Part of a small language model's weights: RMSNorm before each block.
MLP neurons of a small language model. Each row is named by its layer, matrix (up: input weights) and neuron, and shows model dimensions 0-95. Each number is 50 + 15 x the weight over its row's rms, rounded and kept within 0 to 99.
Before each neuron's rows, "fires on" lists the tokens most often at its 100 highest values on Wikipedia text that the model never trained on.

fires on: "s", "er", "en", "z"
L6.up926:39 78 51 49 81 70 59 73 41 64 57 49 45 43 50 33 65 58 50 36 46 78 42 62 46 55 54 47 46 64 61 56 63 60 38 44 58 56 46 50 62 35 67 67 50 32 74 45 34 52 41 23 42 75 58 53 40 51 49 65 46 63 60 51 59 64 66 48 63 65 37 26 77 59 56 68 42 45 39 43 76 67 49 54 72 41 60 60 29 47 27 30 70 31 31 19

fires on: "==", "===", " included", " Other", " established"
L2.up226:52 40 50 85 62 72 31 66 45 47 50 48 51 26 50 79 45 75 59 32 48 61 62 70 74 72 26 64 35 39 67 61 25 39 77 45 44 42 60 56 58 38 21 46 63 50 56 46 49 60 51 39 47 51 43 77 32 31 44 49 51 25 64 11 48 50 79 76 62 68 50 64 67 24 38 41 36 58 63 51 32 28 22 45 40 36 60 59 27 57 38 44 39 51 41 45

fires on: "1", "2", "0", "3", "9", "7"
L6.up518:40 85 54 47 57 52 20 56 32 43 58 33 72 64 80 74 59 48 61 56 54 47 52 55 59 74 59 27 25 67 60 55 46 51 64 67 46 35 65 66 42 52 36 53 59 25 59 36 45 68 52 54 46 52 69 52 44 23 54 39 57 52 72 46 50 60 53 67 61 40 28 40 44 36 87 44 61 44 76 61 35 47 50 43 68 24 53 59 42 60 43 17 45 57 50 62

fires on: " ", "–", " of", " World"
L11.up52:38 66 90 39 45 57 35 57 78 37 72 61 27 33 82 44 49 39 61 36 62 38 50 35 67 59 59 32 29 52 37 43 42 59 67 48 72 40 82 71 57 45 70 69 64 37 27 31 90 41 48 36 36 53 56 43 51 39 73 37 67 30 56 56 27 55 63 42 69 41 60 32 53 75 37 68 25 56 47 37 70 71 65 56 64 59 43 46 49 70 38 38 50 54 68 33

fires on: "s", " of", " such", "era", "ci", "/"
L6.up241:61 51 49 55 40 94 56 56 33 29 60 47 27 34 59 67 45 46 48 42 51 84 65 47 58 34 44 72 61 08 57 51 42 59 48 34 59 53 29 28 23 22 51 47 55 47 37 40 69 50 58 51 38 24 51 49 42 36 25 43 49 42 37 24 40 44 34 32 66 56 23 35 49 76 32 44 59 66 76 47 38 55 29 33 52 69 27 34 57 36 28 62 77 40 39 41

fires on: "\n", " ("
L6.up905:49 52 74 62 46 46 49 42 56 24 66 72 71 72 54 40 55 68 80 10 50 55 35 63 71 63 48 61 63 49 52 61 50 32 56 49 52 37 52 45 29 68 35 70 55 36 50 12 46 33 54 36 50 68 35 49 47 27 72 48 83 36 53 70 44 63 76 74 53 36 40 60 46 63 33 61 34 54 60 32 38 47 48 45 45 37 47 37 60 78 63 38 23 53 24 26

fires on: "0", " ", "–"
L11.up821:48 30 65 66 52 55 36 54 66 56 62 49 35 63 56 45 55 67 65 45 51 32 57 22 41 49 66 41 33 81 36 28 44 31 51 46 74 24 57 69 28 62 38 46 31 52 27 39 64 40 55 53 32 31 37 46 35 34 54 65 69 21 73 49 35 81 48 18 69 81 45 30 71 52 75 61 63 65 53 42 54 54 52 35 43 50 52 93 41 87 48 39 62 73 56 54

fires on: "===", "In", " in"
L2.up724:61 50 79 64 49 69 30 45 56 42 63 64 47 40 71 64 48 69 45 45 52 61 47 40 88 66 56 50 09 44 53 47 35 45 55 60 74 66 55 78 61 60 36 67 84 43 23 21 37 64 44 20 74 37 50 57 24 36 56 51 65 42 26 34 41 71 73 58 42 56 35 67 71 41 67 44 42 49 64 59 19 30 34 45 50 35 56 64 29 66 35 27 32 11 24 56

fires on: "s", "ed", "ur", "st", "el", "er"
L9.up264:75 56 56 48 21 71 43 68 78 51 71 36 74 57 73 36 81 52 42 39 71 80 47 36 44 38 41 32 32 49 53 18 44 68 62 39 65 41 70 42 35 31 63 45 56 68 62 28 55 76 46 68 39 42 31 52 45 51 62 38 60 34 74 25 37 47 51 47 31 44 28 33 65 77 66 58 47 29 45 62 74 47 47 37 64 29 28 62 81 54 66 33 62 45 37 55

fires on: "m", "e", "h", "i", "t"
L8.up866:54 47 47 69 44 65 64 50 56 42 19 48 46 62 75 63 65 51 55 52 34 57 48 45 48 34 40 58 45 53 49 33 42 77 31 46 45 59 21 54 51 99 49 64 36 48 65 42 29 76 49 48 56 35 59 40 41 48 44 24 82 55 72 37 51 44 71 49 64 73 41 50 79 73 37 61 48 39 46 69 56 62 35 51 33 60 34 59 60 59 25 21 48 53 54 48

fires on: ".", "s", " ", ")", "sh"
L9.up816:61 33 37 52 44 72 58 43 89 14 50 68 49 49 62 78 73 60 50 56 63 41 24 57 56 44 65 44 37 52 37 56 64 49 63 32 62 49 76 58 31 42 46 45 50 57 53 48 41 63 68 61 50 45 58 57 41 29 56 45 51 56 35 44 61 56 45 64 30 38 48 81 46 69 43 62 54 75 51 86 40 50 26 53 75 76 48 42 38 45 32 52 81 46 37 36

fires on: ".", "4", "2", "3", "0", "8"
L12.up179:52 47 43 46 72 56 56 31 79 39 41 76 66 67 46 27 49 36 21 34 40 30 75 22 58 36 65 62 56 16 69 32 58 28 51 46 40 66 39 53 47 46 33 53 47 32 42 16 57 46 52 22 64 58 45 55 68 58 65 27 47 66 56 49 52 86 47 70 60 44 30 35 94 67 44 66 66 67 44 58 32 66 11 45 63 63 67 42 45 50 51 53 75 46 43 48

fires on: "2", "8", "5", "3", "4", ","
L12.up1223:44 68 37 61 53 76 57 64 44 36 33 59 26 49 71 42 59 39 28 43 46 28 37 23 28 66 59 66 62 43 53 14 54 38 41 37 41 45 56 58 46 46 42 37 45 25 56 16 39 61 45 57 68 61 66 28 66 72 25 54 38 61 32 44 58 55 55 31 52 63 24 31 59 70 54 35 49 60 50 81 49 47 35 46 55 56 81 59 62 43 68 58 87 27 46 33

fires on: "\n", "."
L6.up32:65 65 54 68 35 41 43 62 63 40 55 57 61 66 59 24 61 45 57 58 15 50 56 61 64 56 66 54 61 36 76 63 44 40 57 72 57 58 58 37 38 34 24 59 67 33 46 66 45 63 57 36 68 22 60 49 30 49 37 40 71 48 59 20 42 62 59 67 55 30 46 23 45 29 53 50 68 46 40 71 51 49 32 62 36 34 51 53 42 77 34 59 51 36 63 52

fires on: ",", "s", " worked", "k"
L9.up313:64 61 76 53 49 47 41 55 87 57 44 43 41 46 37 45 68 51 42 41 46 65 33 57 54 57 43 56 75 58 69 28 60 69 51 38 59 26 68 35 56 58 47 45 77 41 18 32 41 74 36 52 31 52 99 67 53 58 61 58 69 21 38 57 38 28 40 59 23 53 55 38 48 78 65 54 35 64 45 68 51 57 59 67 66 41 33 67 64 34 27 46 39 75 52 42

fires on: " as", "e", "en", " been", "er"
L9.up1113:49 59 38 69 80 55 49 39 81 49 53 37 82 39 54 46 46 59 54 25 71 72 28 69 57 67 42 47 42 44 73 45 38 70 52 56 47 63 60 62 76 37 43 47 51 45 73 46 50 42 33 61 56 51 57 38 64 32 13 47 37 61 49 41 42 30 53 43 67 14 56 36 91 52 32 74 56 51 57 64 55 63 26 76 96 26 81 60 31 62 57 46 65 38 38 51

fires on: "0", "ton", "9", "8", "e"
L8.up662:55 74 56 64 52 73 49 43 17 49 57 39 43 70 58 42 61 46 41 59 30 44 43 24 74 66 43 22 49 66 87 55 28 57 37 62 28 50 87 40 40 25 38 64 47 50 13 20 52 41 50 59 62 59 56 52 34 16 52 27 37 47 49 42 40 26 41 68 31 44 43 34 45 65 63 61 75 35 45 65 44 07 38 41 60 37 49 63 33 66 25 35 71 44 34 50

fires on: "0", "9", "1", "8", "2", "7"
L8.up1182:74 55 63 61 46 53 23 62 29 15 56 51 24 34 67 42 50 49 54 56 46 68 34 52 65 45 47 43 38 54 34 54 48 29 58 60 91 39 57 35 35 33 47 67 63 57 58 55 42 54 39 41 53 36 31 63 53 30 88 26 81 35 38 51 60 65 74 45 67 36 61 29 37 65 52 59 51 38 62 24 46 27 61 16 50 79 46 64 29 60 38 34 51 40 48 44

fires on: " of", "i", "o", " (", "'", "."
L6.up132:40 62 65 59 42 63 62 20 54 37 59 63 27 27 41 42 74 84 28 26 52 83 71 37 42 43 78 62 72 24 45 63 35 44 56 47 32 46 54 32 68 76 64 84 46 55 46 40 59 31 32 55 61 32 30 35 37 45 10 68 67 34 56 35 56 55 34 29 37 77 40 42 87 66 58 55 55 42 54 68 71 44 40 49 41 50 68 56 23 65 54 40 67 44 46 42

fires on: " became", " as", " become", " appointed", "à", "'"
L11.up1246:54 20 66 48 24 52 42 58 37 47 38 49 52 49 54 62 60 72 38 54 66 71 68 49 56 23 76 53 56 37 56 36 51 47 67 68 45 47 57 62 65 68 55 48 46 65 42 48 54 40 57 52 53 50 70 72 57 43 18 22 46 23 54 47 23 58 61 56 30 55 37 39 72 36 57 31 63 70 56 33 36 68 35 51 43 49 70 40 47 36 48 51 48 60 66 68

fires on: " ", "n", "s", "1", " former", "ry"
L6.up694:70 33 62 72 44 40 50 45 56 35 40 60 69 47 72 54 56 58 51 51 46 68 54 65 48 64 82 54 39 44 61 54 35 56 59 52 64 38 46 31 30 76 52 61 29 43 36 49 44 58 57 52 65 17 35 38 62 48 43 58 53 43 63 51 74 41 43 34 76 45 54 53 46 72 10 51 65 52 55 68 30 37 67 39 48 52 55 78 59 41 39 57 62 47 62 44

fires on: "9", "6", "7", "8", "2", "5"
L8.up276:33 65 53 59 71 66 54 28 60 48 36 38 54 27 66 95 65 70 56 51 52 48 20 22 35 74 24 44 35 16 43 44 34 41 52 49 63 67 56 33 43 33 51 50 54 50 47 40 35 74 75 17 50 44 31 54 17 52 43 64 43 38 42 22 35 52 31 49 75 61 52 73 43 74 74 55 70 66 66 61 74 34 56 32 77 40 45 71 48 78 32 53 54 51 66 57

fires on: "0", "1", " he", " "
L2.up916:48 49 51 44 29 41 30 62 83 49 69 48 44 55 52 33 80 70 66 53 52 42 53 42 64 72 61 54 54 58 20 35 46 44 25 42 73 67 83 87 59 60 54 59 40 34 11 48 28 74 49 55 70 35 37 38 75 31 72 27 52 50 50 65 56 69 44 82 40 50 58 50 43 53 33 50 47 28 50 69 40 36 46 51 64 78 62 37 37 72 53 65 70 36 48 48

fires on: " ", "2", " |", ",", "3"
L12.up304:33 57 25 84 58 72 37 59 63 45 69 39 36 77 42 37 48 44 22 45 45 51 37 59 36 31 70 24 72 21 61 22 48 40 60 38 39 61 32 50 41 65 74 68 41 43 60 59 48 54 44 37 31 50 54 39 65 32 49 20 66 53 50 71 37 72 52 52 43 62 42 42 90 50 25 38 54 71 08 49 36 38 34 43 61 42 46 63 40 61 64 63 72 58 31 52

fires on: "2"
L2.up37:51 57 67 50 48 51 18 74 73 68 40 60 65 70 52 76 49 57 48 58 43 46 26 47 59 62 25 44 50 53 63 61 62 43 86 61 54 38 77 23 50 50 83 50 56 68 34 59 76 64 32 53 94 55 57 45 47 25 47 72 27 37 38 32 37 76 54 51 36 57 25 53 63 54 38 47 55 79 65 35 18 52 65 34 46 43 54 69 48 32 34 47 60 41 39 40

fires on: ".", " G", "SP", " "
L9.up621:32 61 47 49 21 53 61 45 49 05 52 50 34 55 60 66 54 65 41 43 55 61 74 55 59 58 58 55 17 46 52 53 41 28 49 38 55 76 48 37 69 61 24 38 47 23 30 63 54 40 17 31 73 49 51 70 46 68 61 33 73 38 48 47 30 51 51 60 78 66 60 71 58 50 35 53 40 71 49 64 41 49 68 69 65 65 82 33 43 91 51 40 62 35 00 53

fires on: "1", "e", "I", "2", "4", "t"
L6.up642:52 65 43 29 45 39 45 59 68 49 55 56 65 74 63 55 44 47 30 57 56 53 47 48 78 55 46 29 43 47 57 39 45 65 56 75 37 44 39 47 44 40 32 87 48 70 59 26 41 53 32 34 74 37 65 49 56 28 54 56 45 50 55 30 53 71 22 41 33 41 08 51 61 36 65 38 69 39 68 31 52 47 09 62 46 43 44 27 33 39 49 64 57 48 21 14

fires on: "2", "h", "w", "g", "ah", "f"
L6.up758:65 59 40 44 51 54 60 46 47 29 36 34 43 54 56 60 75 32 30 43 53 47 27 60 59 28 61 54 66 45 22 24 46 64 37 36 65 46 55 57 21 62 74 59 64 62 26 34 43 62 55 45 63 50 62 50 53 13 53 48 95 27 55 67 19 40 44 65 51 43 48 62 45 46 79 52 29 89 42 51 52 55 58 48 50 44 46 64 49 62 52 22 82 47 66 56

fires on: "0", "2", "1", "9", "8", "s"
L8.up505:67 62 61 72 47 79 40 59 46 34 55 35 35 41 69 37 56 48 51 66 47 40 62 42 39 41 27 41 20 47 30 41 43 45 53 56 62 74 39 41 54 30 21 60 65 69 54 37 72 78 30 48 86 61 48 48 43 39 42 35 60 61 52 54 51 51 59 46 72 62 35 39 57 50 09 42 24 68 80 43 70 34 45 25 66 28 58 64 51 59 67 52 49 30 42 44

fires on: "1", " inter", "ju", "'", " become"
L11.up461:42 68 80 71 15 57 42 33 47 63 61 77 38 42 48 50 68 72 42 26 32 67 56 50 41 48 52 42 38 33 56 39 55 68 90 50 59 53 42 75 44 58 49 64 32 62 75 45 57 33 33 39 47 46 53 59 30 47 09 51 58 27 50 53 49 41 66 36 33 39 54 69 46 60 24 62 76 58 30 50 59 69 40 32 56 63 57 67 52 40 52 28 42 45 62 53

fires on: ".", " a", "A", " of", " small", " to"
L8.up974:47 61 41 43 51 50 37 44 46 22 24 80 41 45 53 33 67 32 58 46 34 42 35 32 50 40 67 61 43 38 80 42 56 35 65 53 71 46 50 63 35 75 44 76 38 33 61 41 36 38 07 31 39 51 66 59 29 56 31 66 74 00 55 57 54 81 69 66 64 63 37 53 34 63 77 49 61 57 77 79 59 63 63 71 86 51 50 69 57 38 52 39 55 52 34 45

fires on: "\n", "8", " (", "7", "===", "vers"
L6.up1152:30 56 60 62 58 66 61 43 73 55 36 57 73 75 60 50 49 63 62 43 46 46 43 84 82 63 32 68 51 66 65 56 56 21 52 35 52 40 50 41 47 69 53 66 43 29 39 21 26 45 62 24 56 56 45 49 41 37 80 65 54 25 43 75 43 59 89 82 56 42 47 64 44 55 41 65 52 78 75 56 36 29 59 42 54 20 58 60 52 87 43 50 46 29 31 38

fires on: "0", "5", "6", "4", "1"
L11.up909:48 48 27 43 34 39 20 57 72 30 66 64 42 60 43 41 77 18 24 54 61 19 55 67 53 52 50 60 55 69 42 48 37 38 59 70 30 42 61 31 64 62 09 89 48 43 64 60 58 36 33 44 58 68 35 80 41 43 42 58 50 52 28 25 37 74 48 58 25 61 23 67 53 67 31 54 59 36 47 55 62 36 30 47 48 52 49 41 12 44 45 53 47 47 61 48

fires on: " (", "-", " \"", "\n", "/", "o"
L11.up783:28 60 46 50 30 70 46 48 56 61 42 58 39 57 44 44 72 40 55 54 34 61 56 40 48 70 51 49 49 62 61 55 60 39 53 49 78 18 44 39 23 36 60 33 61 31 24 40 22 55 47 20 56 68 54 48 45 62 60 77 54 33 41 69 49 46 56 56 62 58 23 72 37 65 49 52 37 50 80 76 62 27 45 20 64 23 46 74 24 69 61 51 73 37 27 85

fires on: ".", ",", "3", "4", "8", "9"
L12.up797:40 63 82 66 83 84 30 44 42 61 50 56 68 54 70 41 44 67 68 50 40 48 66 31 52 25 55 42 42 19 70 34 56 31 37 47 70 39 52 49 50 64 36 63 42 51 64 16 47 51 36 58 54 38 49 60 62 61 47 57 58 60 35 49 37 74 59 50 61 61 36 21 52 66 42 76 45 29 61 54 55 47 41 40 67 35 73 53 29 51 64 66 76 51 30 22

fires on: "1", " of", "9", " ", "ing", " with"
L9.up498:75 61 65 72 31 91 37 24 64 52 59 37 51 26 71 35 40 87 54 62 58 62 52 25 66 49 53 38 51 49 30 54 64 29 43 51 52 68 70 47 42 66 57 65 77 60 40 58 44 71 28 52 71 27 39 45 69 65 48 39 61 42 65 20 72 57 58 74 66 30 67 54 32 77 56 40 34 33 79 29 59 32 55 41 89 56 62 49 46 58 62 45 54 40 47 58

fires on: "t", "al", "d", "r", "n", "m"
L6.up688:59 26 61 51 63 47 68 53 47 56 53 31 40 50 60 59 65 54 42 24 17 71 48 36 43 48 60 69 51 22 71 25 32 54 60 59 33 49 41 63 33 62 60 43 69 47 59 37 03 71 37 53 53 39 53 46 45 22 32 59 63 62 54 73 48 59 52 56 28 90 68 52 45 47 60 80 50 66 67 72 42 64 10 31 60 68 45 65 28 45 59 27 50 38 60 34

fires on: "8", "2", "5", "7"
L9.up191:50 54 55 55 58 41 67 33 61 36 51 37 50 68 57 60 62 62 42 21 75 38 67 53 68 59 82 32 54 42 40 32 44 43 17 43 76 62 67 51 40 75 65 77 57 57 46 49 51 49 46 62 47 34 49 56 66 72 48 38 50 47 50 63 37 57 41 41 54 50 70 59 47 50 26 84 52 32 59 36 39 41 70 48 45 46 77 47 82 60 20 43 53 43 38 10

fires on: ".", "$", ".\"", "===", " $"
L2.up265:52 48 46 58 67 47 43 42 37 32 64 53 68 39 72 72 46 56 28 50 49 61 50 34 53 58 43 46 19 46 70 39 43 51 54 52 47 51 64 45 72 83 36 63 66 69 54 14 25 58 28 48 53 27 51 71 21 28 34 66 67 43 39 29 67 56 56 45 49 55 19 58 55 43 57 55 52 50 47 57 28 36 23 28 68 65 42 60 31 54 53 36 43 68 16 30

fires on: "\n"
L6.up744:55 57 56 67 50 47 60 60 40 58 30 50 55 51 55 40 68 43 86 54 37 55 29 54 51 48 49 39 25 38 49 69 36 33 29 65 49 55 68 50 58 61 33 65 58 31 46 42 53 62 45 39 70 04 74 49 30 48 49 39 65 56 53 15 39 60 40 63 40 52 39 61 57 42 59 48 62 34 55 74 44 45 32 75 51 43 49 60 39 55 37 52 69 43 69 45

fires on: " and", " &", ").", " of", "0"
L8.up75:26 49 67 62 34 62 27 71 63 63 50 41 34 90 78 64 52 62 38 43 65 53 33 71 61 48 71 60 42 58 44 46 42 33 66 55 73 55 48 41 46 48 34 60 51 57 56 54 57 55 43 32 25 61 38 60 46 25 28 77 95 52 62 53 34 60 68 40 50 62 38 34 39 49 51 48 48 29 69 48 66 34 58 33 48 52 31 82 20 68 37 05 45 41 58 56

fires on: "op", "i", "is", "ich", "e", "y"
L8.up1137:40 53 46 57 60 72 30 60 47 29 43 45 36 52 70 50 57 65 56 51 33 77 52 57 32 52 54 61 20 49 80 24 34 38 69 33 47 93 39 56 53 65 57 74 54 38 34 49 67 58 47 53 64 37 66 30 29 42 60 29 50 61 26 40 57 51 61 45 68 47 51 42 88 51 36 61 67 21 64 49 41 44 12 39 53 50 83 67 55 83 43 48 58 19 46 52

fires on: " ", "1", "5", "2", "9", "7"
L12.up1238:37 56 74 61 72 84 64 60 71 42 56 68 47 40 41 89 79 63 53 29 67 60 34 55 59 51 39 58 39 57 50 45 50 51 85 59 40 43 57 58 52 17 54 59 45 40 62 34 41 68 29 45 94 68 76 41 35 48 46 34 44 22 67 54 24 79 51 32 46 61 53 51 71 63 78 60 50 81 59 56 40 53 29 46 64 60 58 36 47 58 29 34 70 47 54 21

fires on: "s", ".", ":", "ia"
L8.up5:52 50 22 66 64 51 55 50 70 38 46 52 72 33 66 85 44 55 58 70 77 49 55 34 64 31 61 48 54 70 49 22 36 66 32 45 39 60 73 84 28 73 37 52 64 32 51 44 53 50 52 43 51 65 36 40 52 34 63 51 39 63 49 64 41 52 52 88 41 45 32 58 43 63 61 48 63 43 30 57 72 44 56 60 51 73 41 41 64 80 28 63 53 63 29 41

fires on: ".", " America", " Star", "C"
L6.up282:21 63 47 47 77 57 17 66 72 57 62 73 56 76 46 66 60 87 50 63 63 61 51 39 58 51 48 80 47 56 68 49 42 36 68 46 50 74 35 52 33 63 68 72 66 54 57 53 37 53 46 36 56 43 42 57 20 42 56 51 70 33 46 25 63 58 46 63 76 48 32 46 38 63 58 67 55 76 77 60 20 59 51 51 64 52 30 53 60 59 51 51 26 30 29 52

fires on: "-", ":", " of", " |", " "
L6.up7:48 60 39 52 41 62 47 47 58 43 42 46 73 53 66 52 70 51 56 55 45 52 07 54 53 42 42 57 24 52 53 33 37 59 32 44 48 68 55 45 55 45 39 50 54 60 76 37 43 73 42 51 69 56 79 59 55 50 47 53 55 37 25 41 42 28 56 61 76 57 31 29 41 45 52 48 45 44 59 55 76 54 45 51 56 53 72 46 51 20 29 46 47 39 23 58

fires on: "0", "8", " c", "9", " in", " root"
L8.up599:76 43 69 59 48 67 48 37 29 42 49 54 49 60 55 80 36 40 49 43 55 38 57 38 42 58 77 33 28 26 41 45 26 32 39 68 66 69 60 43 68 61 55 45 65 45 34 31 43 42 39 46 62 45 40 30 31 43 49 54 38 27 40 45 44 63 54 54 65 48 44 62 31 68 66 69 69 58 55 52 70 66 47 15 77 36 53 48 39 84 60 56 62 45 47 40

fires on: "s", " ", " games", "es", "ed"
L8.up1078:49 62 37 43 49 52 38 37 68 34 51 39 51 46 75 43 88 79 25 55 62 58 43 56 53 64 81 48 46 55 59 15 40 65 68 70 72 65 56 60 27 47 56 54 54 57 26 53 60 65 47 54 44 50 34 59 48 52 28 26 56 48 70 54 47 52 68 83 49 42 53 75 51 48 66 47 30 21 46 52 81 34 66 50 70 65 44 59 77 47 39 60 61 31 41 19

fires on: ":", "ro", "di", " of", "3", "):"
L8.up948:47 60 58 58 45 26 31 50 56 49 48 41 64 57 57 38 57 40 69 26 59 33 28 46 45 42 36 43 46 66 49 56 27 50 61 56 52 44 39 67 51 55 25 48 41 62 57 48 82 69 51 47 68 53 37 56 52 28 24 63 61 38 48 28 40 50 80 62 64 53 21 33 48 63 48 43 42 48 70 61 48 63 63 36 58 39 72 32 58 41 33 41 81 60 33 48

fires on: "9", "2", "1", "5", " his"
L9.up352:77 67 65 59 32 65 39 35 55 34 71 28 41 39 43 35 54 85 57 34 50 51 66 53 49 53 59 48 62 23 57 30 50 45 39 43 69 70 36 47 54 69 51 48 33 65 35 48 57 61 49 36 53 52 24 58 08 45 54 66 41 21 47 31 37 80 69 86 53 46 60 35 70 53 47 45 54 39 71 37 28 52 39 26 56 46 60 77 48 35 71 40 52 42 44 38

fires on: " ", " (", "2", "1", " |"
L11.up135:35 51 65 58 70 48 36 42 46 35 65 53 44 80 61 47 73 53 63 17 46 42 58 32 29 63 73 80 48 29 42 35 15 45 45 68 78 59 64 82 35 60 37 57 73 31 41 46 59 22 36 22 51 37 52 44 26 26 52 54 73 26 49 52 60 83 62 37 77 56 64 43 49 56 46 59 40 34 55 54 63 63 52 49 18 69 43 51 73 63 46 33 32 39 59 65

fires on: ".", " I"
L8.up103:21 51 61 38 31 59 54 21 53 20 43 58 35 59 57 53 42 58 50 50 50 32 73 39 58 26 40 47 41 36 56 32 32 28 82 47 55 31 44 63 60 79 49 74 36 48 46 39 42 33 31 54 80 63 55 43 34 30 47 70 75 32 44 51 41 49 49 56 61 63 23 57 65 55 64 59 38 47 57 86 69 29 44 59 45 61 60 45 43 61 44 60 61 53 32 46

fires on: " ", " (", "1", "8", ";", "2"
L8.up906:49 39 75 46 42 42 47 32 39 59 56 70 31 34 72 57 45 46 41 26 62 46 33 25 45 74 81 66 48 54 57 41 58 48 25 46 54 64 67 34 44 56 66 71 30 49 35 38 69 55 56 65 40 55 48 45 50 45 64 54 72 34 54 47 39 63 53 53 74 27 45 59 63 70 37 70 38 20 63 71 50 44 70 57 33 53 70 60 44 54 42 35 76 49 51 36

fires on: "\n", "1"
L8.up1079:47 43 43 63 29 47 59 33 58 51 55 54 61 41 55 44 43 45 33 43 27 80 29 29 43 37 32 65 24 61 50 51 33 32 55 85 54 53 81 56 39 25 00 60 45 36 60 31 66 52 48 23 67 27 38 49 52 33 60 58 54 52 46 25 38 77 29 67 28 66 40 57 70 48 63 64 54 58 42 53 57 56 76 59 44 70 26 73 68 52 14 53 66 27 56 30

fires on: "s", "\n", "6", "1", " years"
L6.up41:71 61 51 45 63 48 36 45 61 52 46 45 67 38 64 52 38 65 36 35 67 47 32 63 70 88 55 52 41 50 59 41 33 63 65 46 57 44 49 46 38 59 63 68 43 45 34 52 29 69 23 39 62 51 51 43 24 41 59 55 53 27 49 68 59 36 43 26 61 44 57 81 50 53 34 64 64 64 39 67 39 46 33 31 75 37 32 56 57 36 69 58 52 52 35 29

fires on: ".", "s"
L8.up1266:48 55 50 61 45 63 68 59 67 78 78 53 43 48 49 62 43 36 69 26 30 52 49 28 60 61 60 39 45 47 48 60 51 57 56 43 35 41 63 55 21 59 41 52 72 37 74 39 40 44 46 36 40 39 49 39 63 23 55 58 54 39 51 42 21 67 23 83 56 50 28 15 25 62 69 46 37 37 30 69 51 36 67 60 52 60 40 76 37 73 36 27 47 82 33 47

fires on: " two", " and", "ly", "ally", "It", " It"
L6.up1197:77 59 38 46 27 53 34 36 48 35 67 43 28 31 58 41 62 36 56 27 68 48 31 49 77 64 47 34 35 48 51 74 40 29 53 39 69 70 27 61 45 51 52 61 44 66 50 31 33 50 45 42 44 59 59 53 37 35 50 49 33 24 46 22 30 61 68 32 73 58 22 54 51 54 86 44 78 23 55 72 51 71 49 19 71 38 25 70 46 36 43 26 27 54 50 60

fires on: ",", "s", " and", "n", " F", "qu"
L8.up552:57 53 43 49 50 38 63 44 46 37 37 57 54 47 55 65 66 58 43 50 46 55 21 66 50 62 67 56 43 61 76 27 57 31 83 74 52 25 50 56 60 83 68 69 80 56 24 43 36 60 44 66 45 56 71 74 37 49 65 69 54 61 61 55 66 33 51 56 46 34 67 58 55 64 67 31 54 55 58 72 62 47 54 62 67 58 47 58 46 30 67 31 51 48 53 48

fires on: "s", "t", " |", ",", "'", "qu"
L9.up889:78 63 39 63 46 63 54 40 59 43 24 24 75 26 66 48 83 51 38 27 44 51 33 65 56 58 60 68 59 66 34 41 29 39 69 55 66 38 32 63 42 58 36 28 78 39 32 36 27 74 57 55 31 50 51 99 51 35 69 40 51 45 48 50 51 30 31 58 60 47 47 34 60 57 33 50 34 59 54 53 48 44 54 55 41 65 64 50 64 58 56 12 45 80 74 37